MLP neurons of a small language model. Each row is named by its layer, matrix (up: input weights) and neuron, and shows model dimensions 96-191. Each number is 200 + 30 x the weight over its row's rms, rounded and kept within 0 to 999.
Before each neuron's rows, "fires after" lists the tokens most often just before its 100 highest values on Wikipedia text that the model never trained on.

fires after: ".\n\n", "==", "\n\n", " |\n\n", "===", ")\n\n"
L5.up107,227,219,232,210,189,170,174,198,245,206,223,205,153,185,201,161,201,202,171,191,169,199,219,235,208,241,208,212,204,180,217,148,216,189,165,179,214,218,199,192,234,185,195,204,286,138,178,247,144,175,211,147,188,185,208,209,189,245,223,184,188,216,146,221,180,211,194,191,174,190,237,148,240,206,178,183,195,250,196,249,155,152,209,204,192,177,236,174,159,137,186,184,191,201,194,249

fires after: " (", ".\n\n", " \"", "\n\n", "==\n", "=="
L4.up684,257,181,199,151,226,195,220,170,228,170,179,180,177,183,156,203,216,207,261,188,152,208,217,246,248,222,222,212,286,245,226,186,173,201,187,229,220,190,116,182,195,174,221,217,202,183,183,198,193,241,182,145,182,191,189,174,218,197,174,127,181,178,256,169,238,186,251,200,202,236,224,189,178,167,197,204,261,202,201,231,156,202,238,209,183,209,197,191,209,178,200,234,179,212,200,164

fires after: " is", " was", " as", " a"
L5.up612,197,137,176,184,164,258,232,201,219,226,190,196,180,167,201,168,189,241,203,152,208,201,235,234,237,223,172,157,232,237,172,196,200,265,207,180,204,195,233,208,181,142,245,170,237,267,214,155,174,194,211,248,208,199,148,223,221,267,219,183,176,211,232,214,182,232,203,223,165,189,217,215,204,248,178,164,183,178,177,172,216,162,187,190,200,166,227,272,223,208,175,189,223,208,218,163

fires after: " |\n", "\n", "|---|---|---|---", ",", ")\n"
L5.up985,212,164,225,194,201,221,188,186,201,164,255,201,153,192,145,210,178,242,174,210,246,175,167,229,146,233,229,176,166,183,253,126,192,173,194,199,177,192,221,200,163,213,214,215,170,168,185,208,186,258,223,184,208,250,223,205,245,198,150,183,191,200,185,206,241,203,186,182,181,189,213,188,208,191,184,194,250,235,210,229,220,217,191,187,206,159,174,206,166,226,209,185,255,213,233,228

fires after: " \"", "==", "===", " I", " Mar"
L4.up417,201,206,178,195,220,243,205,207,200,193,158,201,202,179,213,120,185,243,244,184,185,243,180,230,164,173,173,228,198,153,225,160,249,205,156,206,190,212,146,202,205,186,190,265,189,252,189,180,212,254,261,147,186,143,148,204,228,183,176,162,175,220,163,178,244,163,200,208,210,219,217,185,235,178,243,209,189,195,193,196,127,219,239,155,196,205,216,155,194,209,228,176,185,245,181,182

fires after: " |\n", ":", "\n", "5", " code", " ISBN"
L5.up943,185,155,214,176,133,168,225,212,199,227,197,197,171,162,141,166,136,250,210,215,181,172,168,218,191,216,179,136,150,247,272,220,196,209,197,216,205,249,164,166,252,195,207,249,174,173,186,190,266,234,163,246,205,228,206,202,222,205,164,218,195,156,198,182,175,155,189,201,213,211,200,135,162,212,180,184,174,200,221,211,198,185,174,208,177,166,200,214,227,237,205,208,251,197,148,240

fires after: " ", " |", " (", ","
L5.up673,223,212,254,172,206,156,239,171,218,178,267,192,194,167,169,220,221,180,239,258,239,204,166,225,177,208,199,217,193,196,192,180,210,230,167,238,203,185,163,222,186,171,173,262,217,200,245,166,242,200,208,217,302,169,195,216,169,178,178,182,162,169,217,216,228,171,195,257,194,239,148,214,213,215,178,180,199,200,203,144,187,228,156,195,209,216,210,156,209,115,217,177,154,268,233,217

fires after: "–", ".", "-", "2", "4", " "
L5.up777,160,188,190,223,149,185,245,116,169,203,205,222,231,191,177,203,160,148,227,235,200,209,195,210,288,186,202,107,232,200,224,170,187,233,218,162,206,191,172,188,210,243,203,211,223,179,222,248,249,224,205,169,218,143,177,180,213,214,163,227,188,224,236,178,220,165,178,206,251,233,239,204,155,204,218,167,190,188,185,241,226,219,168,176,205,143,146,179,223,195,219,207,154,162,161,205

fires after: "==", "===", " \"", "|"
L5.up678,223,248,203,233,170,221,166,194,219,194,150,194,206,187,173,238,251,220,211,179,231,213,243,155,167,210,203,219,204,185,164,141,204,158,226,173,211,208,140,215,208,223,222,204,229,196,199,186,159,244,223,160,146,174,189,219,165,282,179,171,188,167,232,210,229,204,219,194,197,242,209,128,198,184,179,243,233,152,247,215,212,182,220,151,238,154,209,120,200,193,218,193,143,243,208,185

fires after: ".", "–", "-", "1", "0"
L5.up349,231,210,247,192,187,209,165,213,215,196,180,225,180,173,162,193,177,206,217,199,167,209,185,213,194,232,172,198,193,141,215,225,190,210,208,187,186,255,130,149,230,167,160,225,187,182,184,253,222,219,248,193,262,185,144,220,203,198,219,245,181,219,227,170,207,188,269,204,205,179,148,215,212,239,231,193,217,223,181,240,199,185,203,200,171,153,160,189,191,149,295,153,202,172,191,188

fires after: ",", ".\n\n", " in", "\n"
L4.up510,188,197,203,204,197,182,227,194,178,210,157,197,186,241,201,174,227,150,189,234,207,182,142,180,198,144,176,242,183,261,155,191,142,173,190,223,196,217,138,170,188,195,201,153,206,214,199,220,213,228,172,240,165,211,253,227,207,264,181,216,199,188,225,225,235,128,237,209,173,211,172,183,243,171,184,157,210,231,182,176,165,204,190,205,192,203,251,228,139,155,184,192,177,156,224,166

fires after: ":", " ", ",", " |\n", " –", "1"
L5.up257,188,191,209,176,174,204,215,225,156,212,257,164,190,206,188,211,160,183,201,187,211,195,187,233,237,176,171,194,152,259,220,170,186,267,191,206,172,188,182,200,210,215,204,180,204,196,208,177,192,239,158,196,164,219,190,170,227,216,194,244,193,171,219,193,213,197,219,197,207,222,231,130,259,200,176,183,215,183,244,241,192,156,185,201,226,242,221,211,183,215,181,238,157,212,205,204

fires after: ".\n\n", "\n", " was"
L5.up198,205,221,206,227,208,197,235,238,226,232,194,232,227,139,136,236,220,249,234,147,232,224,163,211,224,211,217,209,244,190,154,205,203,259,201,161,197,169,97,197,181,159,170,184,270,239,242,228,195,205,214,210,201,189,167,265,244,222,202,164,180,163,217,214,155,251,158,222,199,242,193,244,131,215,246,200,203,184,238,225,187,233,242,209,174,177,154,183,200,212,243,165,203,161,187,205

fires after: ",", " where", " as", " and"
L4.up338,163,187,188,179,266,201,219,208,223,182,203,146,159,231,147,206,193,194,177,227,152,167,181,180,183,191,205,160,202,170,205,201,228,208,123,191,207,243,230,187,182,167,223,174,204,209,161,242,264,248,180,253,219,183,201,234,226,196,158,171,197,196,177,199,204,134,219,248,207,223,188,166,243,186,239,210,167,227,151,177,187,137,146,215,173,226,180,190,211,224,191,274,196,230,168,218

fires after: ",", " ", "."
L4.up632,187,196,180,207,195,219,249,193,206,186,152,152,189,198,240,233,181,217,180,201,195,209,202,179,238,215,222,198,152,217,202,199,157,213,150,255,174,204,203,187,186,181,155,219,137,166,247,169,144,225,250,236,219,191,172,164,210,202,176,231,271,207,196,155,206,161,189,205,175,126,259,212,221,245,196,167,207,213,178,232,214,155,172,218,168,205,169,209,183,247,175,241,226,174,157,213

fires after: ".", " |", "-", ",", " St"
L5.up766,165,157,220,203,168,195,159,239,182,201,166,212,205,191,237,178,203,177,179,230,180,216,195,233,231,186,170,179,153,165,230,196,197,204,170,195,168,259,229,233,160,214,177,192,240,242,242,181,190,184,180,186,166,198,210,232,225,152,199,207,262,155,249,198,238,239,218,239,134,170,187,189,169,240,217,186,241,205,177,190,191,198,148,176,172,244,221,203,227,221,203,180,244,227,226,162

fires after: ".\n\n", "\n", "==\n", "O"
L4.up588,163,180,179,167,227,171,228,167,220,242,260,190,135,139,168,189,185,227,250,155,179,233,227,175,217,253,223,204,177,159,230,213,215,198,189,164,207,230,141,184,214,226,219,209,174,205,220,210,219,174,218,191,191,202,183,211,222,256,120,202,153,198,257,228,212,192,196,215,210,192,199,203,190,197,197,193,224,179,255,255,212,200,150,182,163,220,197,211,211,181,217,164,169,192,186,219

fires after: ",", " is", " was", " were", " He", " had"
L4.up121,173,167,221,209,205,184,197,155,166,146,184,216,147,250,213,220,172,200,189,213,238,236,205,161,232,146,211,217,177,217,220,200,172,282,229,181,219,241,242,215,178,184,211,192,187,246,240,192,184,211,183,229,161,223,197,255,223,188,176,176,193,254,226,208,183,187,207,218,156,185,230,246,217,211,172,215,171,159,170,191,225,131,131,196,184,230,174,209,206,191,214,174,193,217,172,200

fires after: ",", "2", ".", "6", "4", "3"
L5.up126,204,167,179,215,217,213,205,211,223,215,173,185,153,201,218,220,173,192,181,139,211,193,241,165,186,191,211,172,194,204,188,151,204,183,136,205,188,181,214,236,182,185,233,213,239,140,196,252,186,217,220,233,212,229,183,234,214,137,197,163,229,189,171,237,200,179,216,240,180,199,225,235,214,133,223,212,155,226,196,214,188,199,225,187,169,178,139,201,244,234,203,210,186,233,160,247

fires after: " (", " \"", ".", "/", "—"
L5.up606,222,201,220,184,220,147,214,168,177,166,241,153,196,184,200,201,177,241,196,227,196,218,156,179,227,213,229,227,244,192,235,190,207,236,212,246,197,146,94,199,188,196,203,214,186,237,220,215,224,196,276,153,232,224,207,152,229,233,150,203,187,200,222,199,194,211,159,214,216,210,236,192,214,203,233,216,180,205,183,162,157,200,234,176,212,205,172,181,237,191,184,203,197,203,142,164

fires after: ".", "4", "8", "%", "3", "5"
L5.up191,239,187,186,135,200,212,147,166,210,221,234,181,209,200,189,230,148,207,163,197,187,187,207,209,232,174,201,200,175,188,158,207,223,219,251,258,153,186,145,174,242,209,202,185,225,192,191,169,227,165,159,181,219,184,175,185,246,138,219,211,214,207,253,193,190,193,197,211,194,179,158,181,191,180,222,254,195,204,222,183,144,188,178,136,128,230,207,220,191,187,218,217,217,233,147,189

fires after: "2", "0", "+"
L5.up392,225,269,184,203,226,225,155,177,200,139,217,183,182,158,201,188,193,217,252,217,191,199,223,170,238,139,164,158,236,162,208,217,180,218,152,147,183,185,215,169,206,265,163,196,183,182,208,196,200,157,239,206,222,173,190,264,216,177,178,196,183,208,249,217,260,227,192,162,161,197,178,200,199,183,231,180,264,171,192,249,199,219,178,233,235,230,171,199,249,170,168,195,212,193,191,240

fires after: ".", " where", ","
L5.up767,177,219,169,166,208,182,219,205,188,241,215,192,204,194,125,234,223,180,205,246,147,165,197,236,217,188,194,242,223,219,184,206,199,228,168,220,182,198,193,171,179,175,232,229,261,184,254,238,223,183,226,247,211,218,198,242,220,172,183,212,189,190,247,197,220,201,230,265,202,141,160,234,231,190,236,215,250,258,203,168,146,151,238,181,208,185,187,207,212,169,230,212,175,202,142,148

fires after: "==", ",", "==="
L5.up629,237,190,213,250,178,273,204,190,242,220,169,181,216,142,188,186,240,217,160,211,159,172,244,212,240,179,150,209,158,239,196,173,195,174,203,175,215,166,179,185,218,252,175,164,182,183,176,199,140,184,261,169,227,191,172,243,222,257,199,243,221,222,190,205,209,185,199,170,200,191,198,178,216,196,205,224,112,191,159,205,202,240,152,178,175,186,208,192,194,230,187,215,175,195,177,191

fires after: ".", " |", " c", "8", ","
L4.up44,238,195,191,223,216,200,184,208,204,180,205,173,158,258,189,153,156,206,229,193,176,181,189,209,207,192,204,224,156,191,236,216,147,196,190,198,177,223,148,189,210,203,181,201,164,227,207,262,244,192,159,180,109,186,208,229,193,141,176,198,261,158,250,200,178,213,177,178,174,265,224,173,199,213,190,197,219,243,207,194,149,156,210,218,175,190,205,218,162,192,157,199,169,213,268,202

fires after: "0", "2", " (", " ", "ulation", "1"
L4.up771,182,226,237,211,213,179,202,160,213,109,204,216,236,207,159,157,206,203,280,181,200,253,186,205,204,188,181,164,184,158,180,250,146,243,228,178,204,186,234,240,189,186,182,209,166,214,185,246,184,220,202,180,201,143,166,248,197,171,149,220,146,185,207,153,227,160,186,203,186,264,126,179,221,137,229,168,239,243,210,163,181,211,197,163,200,224,172,167,194,159,233,242,181,206,199,238

fires after: " |", " ", "1"
L4.up369,215,213,184,180,200,187,224,200,196,164,220,177,212,176,177,172,191,177,211,200,198,189,169,182,208,207,154,206,191,278,222,239,177,262,202,217,187,197,221,194,174,182,189,199,232,179,200,259,240,179,167,219,189,167,222,280,161,230,162,237,206,223,214,176,212,226,159,157,261,242,135,233,210,210,150,209,155,193,228,182,169,236,188,200,167,135,208,184,200,189,170,246,211,178,216,206

fires after: ".\n\n", ",", " and", " was", " the"
L5.up323,208,226,235,180,205,215,211,228,200,175,167,144,217,211,163,259,225,226,225,197,205,165,197,167,228,159,161,219,239,223,176,182,214,235,235,197,215,200,197,188,162,219,258,131,182,213,227,189,204,225,172,212,234,168,242,186,157,252,172,223,224,261,229,228,180,167,164,230,240,186,143,164,155,195,222,208,234,235,190,213,184,165,232,237,132,181,186,248,179,131,236,207,166,205,220,220